Part of a small language model's weights.
Training: 356M tokens, 5425 steps.
MLP neurons of a small language model. Each row is named by its layer, matrix (gate and up: input weights; down: output weights) and neuron, and shows model dimensions 80-143. Each number is 128 + 24 x the weight over its row's rms, rounded and kept within 0 to 255. A neuron's up and down rows have the sign that makes its largest values positive.
A block is one neuron, or neurons of one layer that tend to fire together. After each block is what it responds to, as a language model described it from the Wikipedia text at the highest values.

L4.gate459 [123 104 109  92 138 132 105 109 168 117 115  59  82 104 131 155 106 181 139 182 144 172 134 137 148 190 100 175 130 119  91 113 105 115 117 144 147 106  86 163 114 141 163  85 140 150 106 122 120 122  69 143 112 172 133 136 122 121 127 128 143 108 149 113]
L4.up459 [ 91 142 116 100 108 128 122 118 145 134 140 111  86 115 124 111 110 160 125 127 114 161 156  92 114 151 145 188 160 105 116 101 110 134 136 125 139  69 123 124 134 140 141 109 135 146 129 129  80 159 127 129 137 134 136 114 130 128 112 114  94 132 102 102]
L4.down459 [154 137 156  84  80 140 110 133 102 162 123 150 129 124 136 125 126 176 143  92  93 138 124 133 151 150 197 140 137 120 134 145 126 119 158 125 112 149  89  87 102 153 139 133 157 156 105 121  98 120 156 116 118 153  73 112 102  96 138 116 121 132 116 139]
L4.gate460 [139 125 151 129 145  82 102 155 124  84 117 102 136 117 123  98 133 152 138 146 115 144 109 151 137 132 155  72 135  99 147  85 107 140 170 153 108 144 102 134 132 116 132 140 127 120 119  86  91 148  97 116 135 148 170  82 131 175 111 153 150 149 121 138]
L4.up460 [126 152 134 102  92 115 137 116 129 145 152  77  82 110 131  91 115 149 153  96  80 135 159 136 123 124 133  84 134 174 132  73 119 111 105 107  99 115 143 117 160 135 109 150 163 128 131 111  84 122 132 183  74 127 163 100 151 128 116 173 118  93 122  82]
L4.down460 [111  96 104 111 110 121 162 114  73 158 139 132 111 125 154 130  86 152 124  91 135 146 139 108 105  99 139 101 138 135 121 101 132 129  96 138 143 112 141 141 162 167 118 147 122 104 146 125 140 121 112 158  80 130  84  96  97  99  99 126 133  82 122 122]
L4.gate767 [114 160 133 132 134 152 108 139  76 146 120 138 151  74 115 121 119 180 122 112 158 125 102 108 156 136 135 117 131 102 136 124 106  97 102 136 150 107 104 164 113 152 151 164 141 125 110  94 107 144 166 142 109 118 122 131  88 153 115 150 139 148 137 143]
L4.up767 [126 131 125 131 179 117 138  95 128 136 159 140 115 115  96 100 145  90 126 139 144 131 152 136 153 113 109 157 170 171 141 125 139 115 159  94 133  72 122 131 163 143 104 168 128 123 132 118 118 120 120 136  83  85 123 135  99 137 131 148 112 118 137  76]
L4.down767 [106 122 106 116 121 168 142  97 151 155 132 131  94  80 107 120 169 135 161 129  81 130 137  92 141  86 110 134 176 121 115 129 141 143 124 115 154 120 160 126 129 160 116 167  94 142  80 145 126 117 130 155  89 133 144 103 128 115 116 104 143 147 124 126]
L4.gate1060 [126  82 117 150 103 155 146 135 127 158  82 152 108 114 158 157  95 136 133 124 130 137 159 135  90 133 123 179 119 114 130 117 112 108 141 120 117 125 103  98 153 147  97 160 118 166 133 170 113 143 129 152 109 110 163 120 111 116 116 105 119 117 136  80]
L4.up1060 [135 125 114 121 113  94 134 157 102 118 109 150 128 188 151 154 136 130  80 149 117 148  85 170 105  92 117 158 100 109  82  82 122 149  86  82  99 135 108 133 155 111 135 138 137  98 103 150 130 150 136 139 123 116 133 133 131 142 107 105 111 101 139 113]
L4.down1060 [133 128 145  88 134 121 138 129 154 120 156 135 139 129 126  96 128  91 180 135 112 124 138 157 104  99 134 110 119 165 103 100 124 122  97 136 163 114 102 110  95 142 124 114 123 112 111 126 146 110 117  91 117 112 147 148 114 107 137 136 154 119 136 165]
Description: Office-holding verbs (served). Verbs like served, held, took that begin a role or office phrase in biographies ("served as", "held"), plus election-table headers such as Votes and Total.

L4.gate25 [138 110 105 124 191 129 142 114 138 122 137 151 142 158 140 156 105 114 106 144 107 127 138 150 159 149 136 156 121 117 161 136 132 100 129 134  98 122 142  81 128 164 111 159 152 122 148 150 149 105 127 156 107 114 113 120 130 142 110 128 146  34 158 107]
L4.up25 [153 102  92 172 182 113 153  96 102 165 117 126 138 135 128  88 115 116 120 154 133 158 131 145 124 160 118 139 106  91 177 134 137 112 135 125 100 138 143 107 148 123 126 126 165 122 166 132 148 160 108 139 124 114 132 100 144 147  92 133 140 152 129  94]
L4.down25 [124 114 118 121 126 116 153 129 121 150 106  86 122 140 126 141 109 118 101 156 145 139 135 173 102 125 100 113 133  99 128 139  99 125 120 120  99 157 109 119 108 123 151 138 127 141  81 113 119 140 151 136 146 152 160 128 102 138 157 186 107 136 142 128]
L4.gate404 [106 128 158 139 108 114 132 106 151 170  89 150 139 123 137 159 120 115 141 138 126 130  96 162 115 121 152 128  90 116 123  75 168 142 111 133 102 140 132 137 126 129 103 138 103 125 149 129 119 121  87 132 142 132 147 132 103 142 118 113 132 158 163 132]
L4.up404 [116 135 126 125 144 127 136 144 169 170 126 125 153  96 128 140 148 127 131 134 134 135  78 147 157 110 161 102 156 115 169 132 144 105 148 135  83 134 138 152 133 100 112 116 159 141  82  78 107 108 121 131 123 116 130 148 148 164 134 108 147 136 149 185]
L4.down404 [109 147 129 129  87 143 156 110 143 184 144  84  91  74 130 169 108 157 155 153 115 155 126 143 130 165 136 102 146 125 124 138 110 117 119  74 132 112 162 136 111 141 107 125 151 132 135 126  98 102  99 106 113 127 113 108 106 121 122 136 117 125 135 132]
L4.gate500 [134 153 116 171 154 178 151 162 125  90 143 138 113 141 167 171 121 110 138 147 102 112 148 148  90  93 114 137 150 132 148 130 126 138 175 133 102 130 105 152  93 142 134  85  91  97 141 119 119 153 145 132 111 117 156 134 134 122 162 107 173 140  98 113]
L4.up500 [128 165 129 159  97 117 132 155 126 142 155 160 142 147 149 117 152 152  95 148 132 133  99 151 112 102 141 126 107 112 129 131 143 147 147 108 103 170 110 115  74 140 126  93  91 111 137 136  93 122 134 119  99 108 143 119 106 117 166 129 132 140 145 149]
L4.down500 [ 88 152 126 113  82 175 163 106 153 147  89 126 141 158 105  97 100 105 144 125  90 127 132 145 117 113 141 141 150  91 117  96 110 122 168 171  89 124 153 149 106 166  91 141  43  89 135 109  73 130 151 171 122 149 142 104 103 152 126 103  92 156 135 101]
L4.gate1186 [112 148 141 130 162 124 145  93 112 128 124 107 119 133 169 119 158 109 168 101 101 111 126 137 144 149 109 191 154 119 159 113 130  98 161 120  95 124  90 140 174  90 147 145 165 111 134 110 160 170 100 173 133 114 148 165 120 128 127 162 156 118 156 140]
L4.up1186 [124 141 114 118 137 130 162 122 126 150 137 106 113 146 123 128 157 118 144 147 148 134 121 130 114 155 122 154 105 145 125 116 109 112 164 115 111 115 136 151 129 159 118 125 102 118 154 168 172 144 121 159 141 105  93 155 166 144 134 137 127 117 119 119]
L4.down1186 [139 146  94 149 125 116 151 129 136 120 150 110 130 139 170 136 152 130 119 140 169 153 110  97 176 115 112 123 122 138 127 127  87 130 144 115  92 112 114 164 121 108 120 178 118 139  94 123 120 122 148 132 122 126 124 128 138 125 150 138 163 151 124  92]
Description: Structured-field item terminators. Separators that end an item in structured text, mainly semicolons closing infobox list fields (Starring: …; Release date) and line breaks ending table rows.

L12.gate331 [152 103 139 131 120 120 126 109  76 124 142 137 134 117 129 135 123 100 131  97 143 132 175  90  85 200 161 133 104  86 126 120 172 152 105 101 140 112 197 129 131 117 130 129 157 110 109 140 120 133 144 130 150 175 137 132 138 109 116 154 104 114 138 179]
L12.up331 [143  85  92 154 100 102 132 119 135  91 139 124 112 173 124 110 115 125 150 105  67 102 117 125 182 123 117  92 136  75 175 142  96 138 120 112 126 123 135 146  99 119 147 112 162 148 119 152 126 160 129 112 137 119 160 105 120 153 167 104 135 138 161 151]
L12.down331 [109 194 118 108 104  91 164 122 140 139 117 169 129 143 121 167 150 127 148 128  86 136 133 114 134 137  94 108 112 114 121 143 145 120  96 153 119  84 104 106 111 110  88  89 113 144 132 113 111 125 165 153 114 135 110 116  85 107 137 138 138 102 101 122]
Description: Wikipedia table row boundaries. Line breaks after a table's |---| header separator, starting the first data row, and cell-ending ")" or "^{" in certification or weather tables; also prose on rankings and awards, e.g. "Hot 100", "charts", "awards".

L12.gate344 [137 140 165 128 166 160 118 118 139 170 111 116 148 168 111  93  88 158 187 146  87 173 112 111  93 159 101 181 141 119 105 126 158 156 134 156 153 140 141 116 138 129 108 145 111 107 153 136 119 108 119 115 124 126 154 123 105 134 142 174 142 135  89 133]
L12.up344 [148 110 165 126 118  98  83 153 144 150 126 103 131 121 104 128 112 137 156 102 125 183 160 104 147 133  95 167 136 166 135 112 204 114 145 102 113 191 141 136 116 140 150 128 154 117 124 147 137 171 124 140 123 126 144 144 108 117 130 142 113 116 133 147]
L12.down344 [104 136 129 137 137  99 120  91  99 133 108 133 131 134 109 114 108 169 170 138 117 135 117 121 105 176 143 170 165 142 122 167 115 140 128 146 144 147 112 135 137 129 181 107 121  96 120 126 139 117 114 151  86 100 114 143 104 108 110 135 138 140 145 131]
Description: Passive past participles. Past participles used passively after was, is, being or in reduced clauses, usually followed by by, in or to: accompanied, represented, released.

L11.gate85 [114 127 185 122 146 143 111 146 131 130 134 149 161 150 147 148 160 125  88 136 129 137 148 123 154 110  99 160 127 106 160 135 138 128 145 156 138 137 137 115 143 118 137 107 142  91 167 130 163 111 106 108 118  85 118 178 116 130 175 125 126 125 163 147]
L11.up85 [ 97 134 103 145 131 147 137  98 136 139 113 130 160 144 174  90  53 126 113 124 139 136 158 109 111 130  69 129  94 136 137  92 169 161  99 105 185 119 177 123 107 112 110 124 169 153 114 147 152 147 126 138 116 121 165 128 145 144 148 139 102 111 119 136]
L11.down85 [ 54 157 158 145 131 156 153 118  98 125 120 133 138 135 178 147 121 135 106 118 127 130 171 120 106 130 124 146 131 117 160 140 135 151 104 154  92 118 123 117 164 132 132 120 149 140  89 147 149 149 126 120  47  97 130 171  70 116 127 147 134  98 132 109]
L11.gate367 [138  81 148 122 154 146 136 102 120 112 127 159 141 115 123 152 149 137 137 117 113 129 163 170 152  93 119 127 137 117 122 103 138 156 125 161 156  86 107 149 155 134  79 119 103 127  92 141 106  81 123  97 132 138 132 117 138 105 127 108 164 165  93 138]
L11.up367 [123 160 117 159 119 130  97  95 146 134 114 122 144 126 111  84 113 121 165 146 113 141 165 133 132 113 105 142 142 154 124 110 105  99 152 138 106  99 155 127 142 135 108 144  96 185 123 132  93 142 139 122 152 117 146  64 185 122 134 102 137 114  99 163]
L11.down367 [115 133 162 135  96 150 118  76 142 106 144 103 172 153 167 171 110 113 124 144 134 131  98  99 157 115 121 121 153 115 125 121 158  79  75 107 165 115 133 152 144 105 134 131 143 152 108 109 154 190  80 128 124 139  90 173 130 128  90 135 170 113 124 169]
L11.gate1024 [113 117 140 118 166 142 128 145 170 145 137 133 121 101  92  81  84 141  67 122 135 135 138 125 109 165  95 118  87 116 107 127 160 146  96 121 155  89 106 135 131 143 157 123 129 144 139 127 146 146 136  80 135 160 148 137 120  93 118 146 162 166 159 100]
L11.up1024 [ 72 138 140 105  92  87 133  93 124 168 147 124 158 135 144 133 193 100 129 158 131 122 133 147 106 162 113 107 137 144 135 154 105  93 116 101 123 105 104 119 139 147 101 155  67 150 104 121 150 159  88 116 134 127  99 126 136 130 124 129 127 109 137 128]
L11.down1024 [141 132 134 148 118 115 140 137 169 134 159 142 175 156 116 146 137 134 154 160 152 138 145  81 137  78 125 138 101  75 157 101 125 158 134 143  98  80 157  97 115 113 112 140 131 127  96  80 139 159 122 122 128 132 151 101 144 122 154 126 115 100 103 150]
L11.gate1060 [159 109 142 152 148 169 123 146 132 113  51 128 177 189 159  85 113 128  97 140 125 102 135 121 119 120 138 147  96 130  93 132 127 131 121  54 133 101 144 128 151 147 158 117 155 109 126 113 150 138 112 101 135 135 138 140 106 138 107 132 119 170 141 124]
L11.up1060 [124 114 111 151 135 141 144  81 187 110 141 118 121 126 111 117 131 121 119 117 135 170 113 109  92 118 100 158 171 144 124  82 121 141 123 130 144 130 161 134 147 173 111 178 139 128 131 168 133 133 121 152 136 136 138 156 153 126 104 148 112  99 122 125]
L11.down1060 [169 100  82 151 112 138 151 139 119 117 149 134 152 144 145 134  95 132 107 157 130 131 149 135 152 119  99 153 120 124 170  94 106 109 152 149 154 149 129 100  85 118 163  81 140 124 102 106 143 113 139 106 107  97 135 126 117 134 126 158 134 122  87 164]
Description: Species-description function words. Short function words and punctuation mid-sentence, mostly in plant and animal descriptions (arranged in racemes, the forewings, a comma), plus stray name pieces like Pep-in.

L11.gate20 [114 141 150 157 106 143  95 143 151 112  64 127 109 133 105 170 106 104 143 138 134 136 109 144  99 145 164 162 116 121 150 135 161  88 125 147 123 143 160 126 126 166 162 137 177 149 152 144 110  89 129 137 142 108 122 130 129 115 151 162  48 111 110 107]
L11.up20 [135 120 136 135 136 129 173 177 137 137 131 151 107  97 143 141 138 112 129  99 144 152  80 130 113 139 106 124  77 115 100 137 106 127 128 127 125 108 129 104 161 141 119 136  90 149 162 155 134 146 141 129 119 104 151 121 146 133  93 157 144 179 155 112]
L11.down20 [127 144 124 154 110  88 137  97 129 150 119 128 115 166 131 169 122  73 142 117 146 130  92 126 149 110 145 137 131 134 162 113 106 134 121 161 132 115 115 189 134 136 121 110 131 136 130 142 133 124 111 128  98 138 122 123 127 140 104 169 111 121 128  82]
L11.gate647 [136 164 143 103 136  77 145 107 144 121  72 179 111 125 127 118  97 158 109 123 102 140 118 166 116 143  87 188 155 138 173  93 142 103 113 113 111 119 130 120 162 120 170  85 125 169 127 172 120 113 142 162 128 105 125 108  89 145 146  68 143 144 138 164]
L11.up647 [141 144 136 159 110 116 133 104 115 156 115 119 122 157 109  96 120 102 143 149 164  93 131 111 157 122 125 140 176 114 107  66 113 114 134 144 136 116 119  86 173 145 166 138 107 164 118 119 119 133  78 163 141 125 123 142 106 102 109 114 110 145 119 104]
L11.down647 [126 145 126 152 147 128 163 112  51 117 120 155 149 129 170 143 115 132 129  89 161 151 156 146 147 140 107  91 143 133 151 114 110 149  87 118 132 134 109 112 124 127 139 118 113 131  75 166 126 143 115 159 125 117  98  90 141 120 103 116 126 124 140 120]
L11.gate723 [104 150 168 135 116 115 146 100 126 185 100 144 103 118 139 119 147 136 129 171 104 183 147 162 101 155 111 122 103 116 100 141 126 100 130 142 111  79 105 122 172 107 128 103  99 110 126 151 118 102 122 110 176 157  88 166  92 165 113 122  72 166 100 138]
L11.up723 [ 71  96 127 118 106 131 124 155  90 116 178 102 173 120 147 159 105  99 157 142 153 195 169 128 166 159 202 146 142 126 110 145 101 111 137 122 123 167 124 104 156 152 139 157 145 129 128 149 128 105 135 119 137 115 111 142 120 127 101 159 120  50 120 129]
L11.down723 [ 89 107 109 123 140 141 135 167 111 135 125 142 124 146  78 141  96  93 109 137 142 112 177 132 111 118 159  95 150 159  94 130 154 124  88 123 124 116 134 120 119 159 134 135 114 106  97 131 122 121 148  87 133  98  98 129 139 162  79 139 114 108 110 151]
L11.gate1200 [133 114 126 109 126 114 109 140 113 139 108 142 127  99 146 124 177 107 150 136 142 119 116 141 108 163 120 152 127 164 167 137 135 153  92 175 163 113 108 130 110 148 142 138 139 127 145  75 132 163 144 153 136 127 104 123 132 134 171 133 148  98 142 131]
L11.up1200 [125 157 121  98 142  84 135 182 134 111 165 136 150 121 113 119 143 138 123 115 165 139 134 143 171 159 129  91 135 124 136 136 152 162  96 138 106  76 145 175 134 144 149 146 157 131 173 103 131 144 105 110 108 110 100 108 120 139 101 136 153 134 153 137]
L11.down1200 [105 129 122 132 125 122 117 109 117 117  86 139 144 133 142 166 117 108 144 122 119  91  97 105 105 125 115 132 181 135 138 133 119 182 165 147 140 163 106 113 126 118 127 119 152 114 131 105 132 102 124 138 146 159 130 109  53 125 146 134 166 103 159 106]
Description: Verb before locative preposition. Main verbs and past participles that anticipate a place or role phrase, mostly in encyclopedic statements, e.g. found in, held at, played as, located in, lived in, stationed in.